config = dict(
    n_layer=14,
    d_model=448,
    n_head=7,
    n_kv_head=1,
    head_dim=64,
    d_mlp=1216,
    vocab_size=8192,
    activation='swiglu',
    norm='rmsnorm',
    norm_place='pre',
    norm_eps=1e-05,
    positions='rope',
    rope_base=10000.0,
    rope_fraction=1.0,
    qk_norm=False,
    attn_scale=0.125,
    bias='none',
    tie_embeddings=False,
    parallel_block=False,
    init='uniform',
    init_std_qkv=0.0333,
    init_std_o=0.0333,
    init_std_up=0.0333,
    init_std_down=0.0,
    optimizer='adamw',
    lr=0.000796,
    lr_mult_up=0.765,
    beta1=0.9,
    beta2=0.99,
    lr_head=0.0081,
    grad_clip=0.5,
    warmup_steps=274,
    schedule='wsd',
    decay_fraction=0.736,
    decay_shape='linear',
    final_lr_fraction=0.0,
    batch_tokens=131072,
    seq_len=2048,
    doc_mask=True,
    train_tokens=567400000,
    steps=4329,
    dataset='wikipedia_en',
)
MLP neurons of a small language model. Each row is named by its layer, matrix (gate and up: input weights; down: output weights) and neuron, and shows model dimensions 96-223. Each number is 500 + 40 x the weight over its row's rms, rounded and kept within 0 to 999. Numbers have three digits each. A neuron's up and down rows have the sign that makes its largest values positive.
After each neuron's rows, "fires before" lists the tokens most often just after its 100 highest values on Wikipedia text that the model never trained on; "fires after" lists the tokens most often just before its 100 highest values on Wikipedia text that the model never trained on.

L7.gate1037:473550550411471519490538454506495493505522576520493487478560556445487500479533493565442457544535455436506495492559511498551528562556477454553521421482496517492479457517531499456458515573484426470515473572487545514502507534473547486521477447489477539434480482426566503468547488493506527577519498485467514522506483576472450515492484508537540530515456516499528455464498505499505530457510
L7.up1037:539514461530425537489562516455455474489504470546582578459539462480378505544445459497519493503497481521523524491495550543435540442502481505490550415453487499489497541479531501425503398478482510520468500498508531506464471555531449456458496511477370520554512480517571565532478507459481456516540514497499433468428494482509581491515487535480493487472511436513585465586517495451504559489594
L7.down1037:509525482438436449533416504560439502475510538532507506493527561544555437527506478476475533538535486446496462488422522488537491489549534509508519486504536561517506520499495466500460450547501548567461482522517495513472504443457397511507452508413434511470485482555470484518473514480518552564527572472576479518498505492467455455518508498520490417463546463480506445514615560503509460458538
fires before: "=", " the", "\n\n"
fires after: "\n\n", "."

L5.gate987:526505535490483546535444457514372467508537491473506422532509535465536526438491550456527527531530474465506488516601525527549508513538440551527506545528492474503487440485502549483494479467539504511533426468506586507509540514499476537491554503494565517561478518461458504534579514478497552482460484448453560589473476492490464554447487568499424440505524533559448467514434541508564529460557
L5.up987:441479550490444470481516498465523553475504504507524581508541514461489535448498447559510517502460433437539509467576496498475577502526475566494525446485473465484519564529469429529545486504556449592531425531476478525481459520578539530373547507557580494446517478483494508504538563469493500534489461465533518527501482523426547515442533522472473436475539525522480535511458507521454566486545
L5.down987:456506484464500530498479460497382496427517525488479431469444559495523485480465528465499518485543492478472442535572486544516563551490493537586482560490560466505475444514517475531513471493517499510478459474570535552434548479484467509477478513496483561532475522485439512464541456509484459457480453463419481542535539508498493520405531578511484454527516521508477449566477531483550516462537
fires before: "=", "mi"
fires after: "=", "\n\n", " |", " ("

L7.gate898:473550449588468519502522549493419469480473485507489519476493536505570486507463437466475531480522512491511522521424449534487511465546431552493520528533499523547500464460574520503574494458567526497557517546500563544570483472478504526438455513433511496465521441479491439545525505451441455610456495578462484583502494477509512474390512424459493521535518524537537430494546514420427424550549
L7.up898:561506475506434409428470480503497560482433581584516479428516554519462580482467400452488482451477523519524460514513462482479509403592480481486481473535527469500472439500515489495459529550434480407533536516591469489553429529482495465553505503578488466497515537509532566508493449484503495481514500484505464530532576453525558519549507502443478481482445446519483485456529539507513502548504
L7.down898:474462472528483503492534553487527546474471492492527539513416550570508567592470420469627547506533571454430551483446472431464424515457499497490480500467507515499468511486504484486518502485480483480507475518604536518543553479489521536532492505496517499469528453538488484489496428507473506566485529519523466581565550467549456438545457410551401519455513447507471488535504460447513428559551
fires before: "\n\n", "\n", "="
fires after: "="

L10.gate614:474519497498455484506466522438462532416515507432513528561500422492486459487521543454468532512500570466468420506477435437513556428552506557472482551536552470446468505523543497590507512432489523526533465557550468483510437559503488476452451453489498508509482438469597463464528453539503522479512473519504514460536503493460558517435506466497515497524454515546499515437445456482458471523521
L10.up614:488497471464520523494455478490548514539489506550530463389464565547503455542443489460506495424501507522494470510516534534506542502487467505548565486545525482442479501587526508451458523502530517479509473401605477506523563463521518545456453518432526544502483477494445459435503464468483518511534538536467554528516462446541474567447482482489543506428465460486527536529460459484454443524454
L10.down614:515543549519422472534627539463523512431471431449517421522498495479571401481461513496469480524472454509467506515462548472468510405502514543490465551515496502501507483415455544562441529453471543445437488526523516569534442557540507492504500508538423481568524577602551535516444509561446503535486489455471446468483521487497511493429518582564510495518570549501506496446488537455535511525495
fires before: "=", "-", "|"
fires after: "\n\n", "-"

L5.gate63:478465509481481460480564535485498543481503489489537522525444535495478511471504569482458547451477508459429434438507559558501545516489447636426469568449459471585408554488496423482533464530521526542497474463529492564490512526544505544506515462493498491552524499546485507548523486455483465552485520534415483496438464529485559523494538499508497490556559479495495526573436545556491511496560
L5.up63:525572476519557448562482500479531440453542513530583565462492437548565474454529510470463484483460496501582487436555461485498568492426472450435462505533521528447469490446445471595465481446454553492515482485498470533544486544535561488522502479560574521407506533510508450491451570393506506549532518480464515486444547578484475439486531533491481451526434563461427537593470540483396551437528
L5.down63:492507498527529444456549449534492583451511453531498502551482572493487538473481518561498475429524511524425414474508512583517555541522437521466466548500466487566423416453508523515502444487517561470451481514566496514510521513548528517515528465521499587529475514527518465521496495485448528498505543459436507495480437503483509484513513550487487424556530539504468472547391549518542481485523
fires before: "=", "|", "-"
fires after: " |", "|"

L9.gate457:440508436488494506541470518475521496480492547496480528477462489564495450508543391486516552541518507463487432552525465471481507496468536571537460456454466510522493489495441483486494540515458502513552473538515494482478545545507460499468471475471587439463539476493488512494541499467490511469493532550475518527462587485501548517501441521468487503443540483557560496481437479543481454458544
L9.up457:448518508451505522489535427508434465485475451523456508488490482581510516460542565558469506498481545542513461468420471480515447520484487389536470579497533476513564526444498551513482472538485480464549533537529549441493427461478508483533562502509477558506510466455464491444490460546442564556491567437576495503577412481525425442493501451478474518443495514537519529530563529462540489527526
L9.down457:510493534446451446570558459470430442507507457449468536544512507522537553510446466471572544510529413448458577503498451548450466404509457469549494480518529488544514449471407509520556531542468516502530487528524528525484568513515480533545617547608497547489469462456494525498511490447485524495458496457471505521558487468533508536489531562493435470470506436514450500440521466544574405519516
fires before: " 0", "\n", " 1", " 2", "  ", " 2014"
fires after: " 2", " 1", " 6", " 4", " 9", " 11"

L5.gate1192:524537548585473502536513460432482560470472432505497439417441558479496493433422446572541524514444508445498485534467479539504570518482473499497498505511460426527440540518526455505517540487479557501492509540479516541535500511523535534515558449546450510529516548514560509512506506466545422533499438525445533561446507426471491491470548486519356477517469487480492534537484526482520521500511
L5.up1192:548546552455530547470526468498506504528464466492516452483488467544554434530556593517442475491534453437486567508546543487450571552490464448495545427440457477513490483498440462454488562466476501474504462516487528501512571508487542455446464481532539480481520462495547483475520498472431556538513533559503477512461504535510542552492451471479493400469473578535503532564450560446475480528518
L5.down1192:487491502511434533568550482389499474479498530451460460536474549467470584499463437480510524479432529477481431548434497545535521491496459537554476511477511464495471497535523487519499548498475582512443496530520486553510486508583484614500548531515497514502479523535540482544515528535535483556500434432458533454534519441493483477464518557533380523579495465458472511499547514577439481456425
fires before: "=", "\n\n", "\n"
fires after: "=", " Cup", " ="

L7.gate742:500490467515507523468516559481575513517536540415461519392563416518592431447521477523416475535503452550441489536451463492430486523466539543509444482566537536469504446559533497524457496470453480457516589558482489551559545482506529441452521511504507536508458568463456443505505491488443556528444480528517468464470587431502506480543431507510487440517428526450503517558463540454448447522436
L7.up742:389495452529464492568528496465527525489521535530521547477474478535496418456486420528533506516527464419453456470509536464477501517433444514482508520533570432498499462480500451521425409471492511497403559517511521516551555483469468454497493552469457514558493537444519535483483503489501533504483460543489546495402483533427494458466491521482505414509522479479480476488518464427476538549489
L7.down742:478587496493443511485435561399481583499487471475505540493540568528478511446550510531484545465504545475523589523500527540501584585465611534556470446382438531493535554489488511561501507484478561538520517500470489482477511454472502536508494502460490481508478452516528482507531432465551587503560502428511557467572472485493531501483476537521589480537515422600502496500497447467481473542516
fires before: "="
fires after: "\n\n", " in", " town", " city"

L7.gate906:497503422511439488504458519375523534510423541512520451504475505536506462456499444414514415534449516510450494520527526486458536461586493570485515536481466516524496470507532498484554504521436459437533513485514441513495489513502548479548483476512511539496469440510570519443517440442510500496475441537512485537475526451515497537475464468487516494526489568491458438462508448538579511480552
L7.up906:478533457582555567467530503505432422448510555549466496526515510523517423540483459479464513481484541527475497473458469454481537514470448468527500490486517529413514437506515500516511458432493511428489501511502555561501519485478468484546496514507448494449543432463474491514501507534490548458456489462574471551549521537554521515454521459545523479495489490553578491496473452481474461488490
L7.down906:521532471501437496501499533481457445468507521515510480559513515520578458538453453545558476473492607430434467432473533432532425481496569439511514500443456585526463501475503529494480426506531467501547413528481548546547507525481499465497510453454525555451505448488522454440479498552480551525447473491575452503470559410502474462476506488498521555488529498486504519472486543485530433548470
fires before: "\n\n", "\n", "=", "-"
fires after: "=", "\n"

L8.gate229:481527496495513530523543482491496482498479465545519525456489525529528481477508492477503421468439519451553475541618519561540546438540443521512454559512532524507493465568467489543469520466463468421485508607545449467467533555558561523467461571534452518532518464490509560490511550481519430564497435562458503540540553518531456523552537504477464531451479582527501581430495425439469460416473
L8.up229:567494465537550475483507552533579512547441527469506519488462502490563503446410469495466471484466501543491487560530482532587523504452429535552515525471534521461528483481522485517591468502479526538476498490490517555511568509529448487557414537550508444492523471526488507539540496412550455505433523494457533532487461572492501487447551507473522477491504526489495504477414513412503406475511
L8.down229:462517432482534512464522455454503441439473459474461568478460468485509550461529508518537515419516540498531559529507525514494469503477450541453469520512489488526522468506487504538517500427559485453430549448526512502509450510510542479405532507533467465494518505611504457423539566503547431510524547461431505492444603467582481508508451511497475469536466423510530556446441522491591487506466
fires before: ")", ".", "}", "\n", "-"
fires after: " (", "2", "{", ":", "}", " Density"

L10.gate631:483494502505454520480527527454552517527464511516496459416554498462527547521499478490507538592548495539410513476510470459529473539468473560517513574527514472500475477531528465479462474481541542565470618486414491565539466471473501462527515472442490489439519425487510388460523517469468465487537436523494464507463571506518546470555525448535493452534442514531471465540499483525497504440417
L10.up631:489435434527471546544515556452461507453468516468453453456457499524533449433516475510508431456468578491553527457450491511565430446541549545516546477511487462481424427516520513459530518470476526502532494525498512500470441451507515489440528509499577472526505562469512471475499447507465455512576518516472480583513466503562489490502520474463538524559532535489471413530512488538504490467458
L10.down631:522531470405475488461462472573493466470535489432497448546503449502504456470480509438523470482465507503578459468469516606514502527562538530496476492551420542480461527442471544542436485520495487426520495462503499518511608489544444530515482476595472492550526475423524471459552542548501458509509439447465471433462517481507484501466485411532484488503534525551486502495593512486515433511646
fires before: "=", "s"
fires after: "\n\n", " (", "ras"

L10.gate1190:461531565513519500580460438511506491513541474443516553481496508527498542478507542486539455564444496475478483496417529478502549496483482439589450546554467467547476517534445552551520514541574484521505545543547503462463578511579545388548455562476482473513558494453471554486530528467497463529480500497473470471530516459477509507475516430519505417490501508568567485466441470503430489514458
L10.up1190:476485554463480500504500590534538476468478531497493547515513493532498502441479484551521467515476560430455502508514531472575383511491498421540471482613511489473539419503520457508451527451478503457476470538484586458510467525477508491428457478511517596459504569451470442486493463466540521476473549472558471500511441549509434530487555504471521493470570488461469498434434513507463501561484
L10.down1190:513481536505477477499451522519415526440525473512504484536503519520463468541454525486477488502528461457501414478397507549461546533517480510516491521446483581546460513533497536511484546438539470488520502465540493541440552516483476473523526483552542555581501561616438454461468461450542440516538466519516513483529419536517445498549489490493554575456506537466441507499463508455529460512499
fires before: "="
fires after: "\n\n"

L2.gate333:480588494549539497518443528437470478494488456561508435486526491444516507431503505456425404514470516499422511514454458569500512439505487504582532444482538456474475429490577469415508474464547495502503529505546497568499514535493518469566542565517589514500501530473497546472588588477494483466500473490516564508464471488508529480489483438524436491508523519502476502537382492525463519476507
L2.up333:505490482529520460451508453467474434437476472573530495562449521498559427478467513553457531491546462443564519477573537510463532500391487506544475567483490536468544458485559535494506482569497442505451481476559467503484559496554465491472519563548541543546580522550552523421550516513509494535531513477446572464503545498498526506451464440546449537518539537507427522465456501509520499545551
L2.down333:476485491499407568503541503496517517553579515516507536499475482446486530431466486536462524564591454500505493530473531444511494554446471473504570509518481488485467529491443503480451538495489501504477456540486542455408508491444475468478494445507449523527470418463496489529497435561565462524506440509549436537510513507483405546519473562509581456519503499464560437543542533527520544537431
fires before: "="
fires after: "\n\n", ".", ")", " =", ";"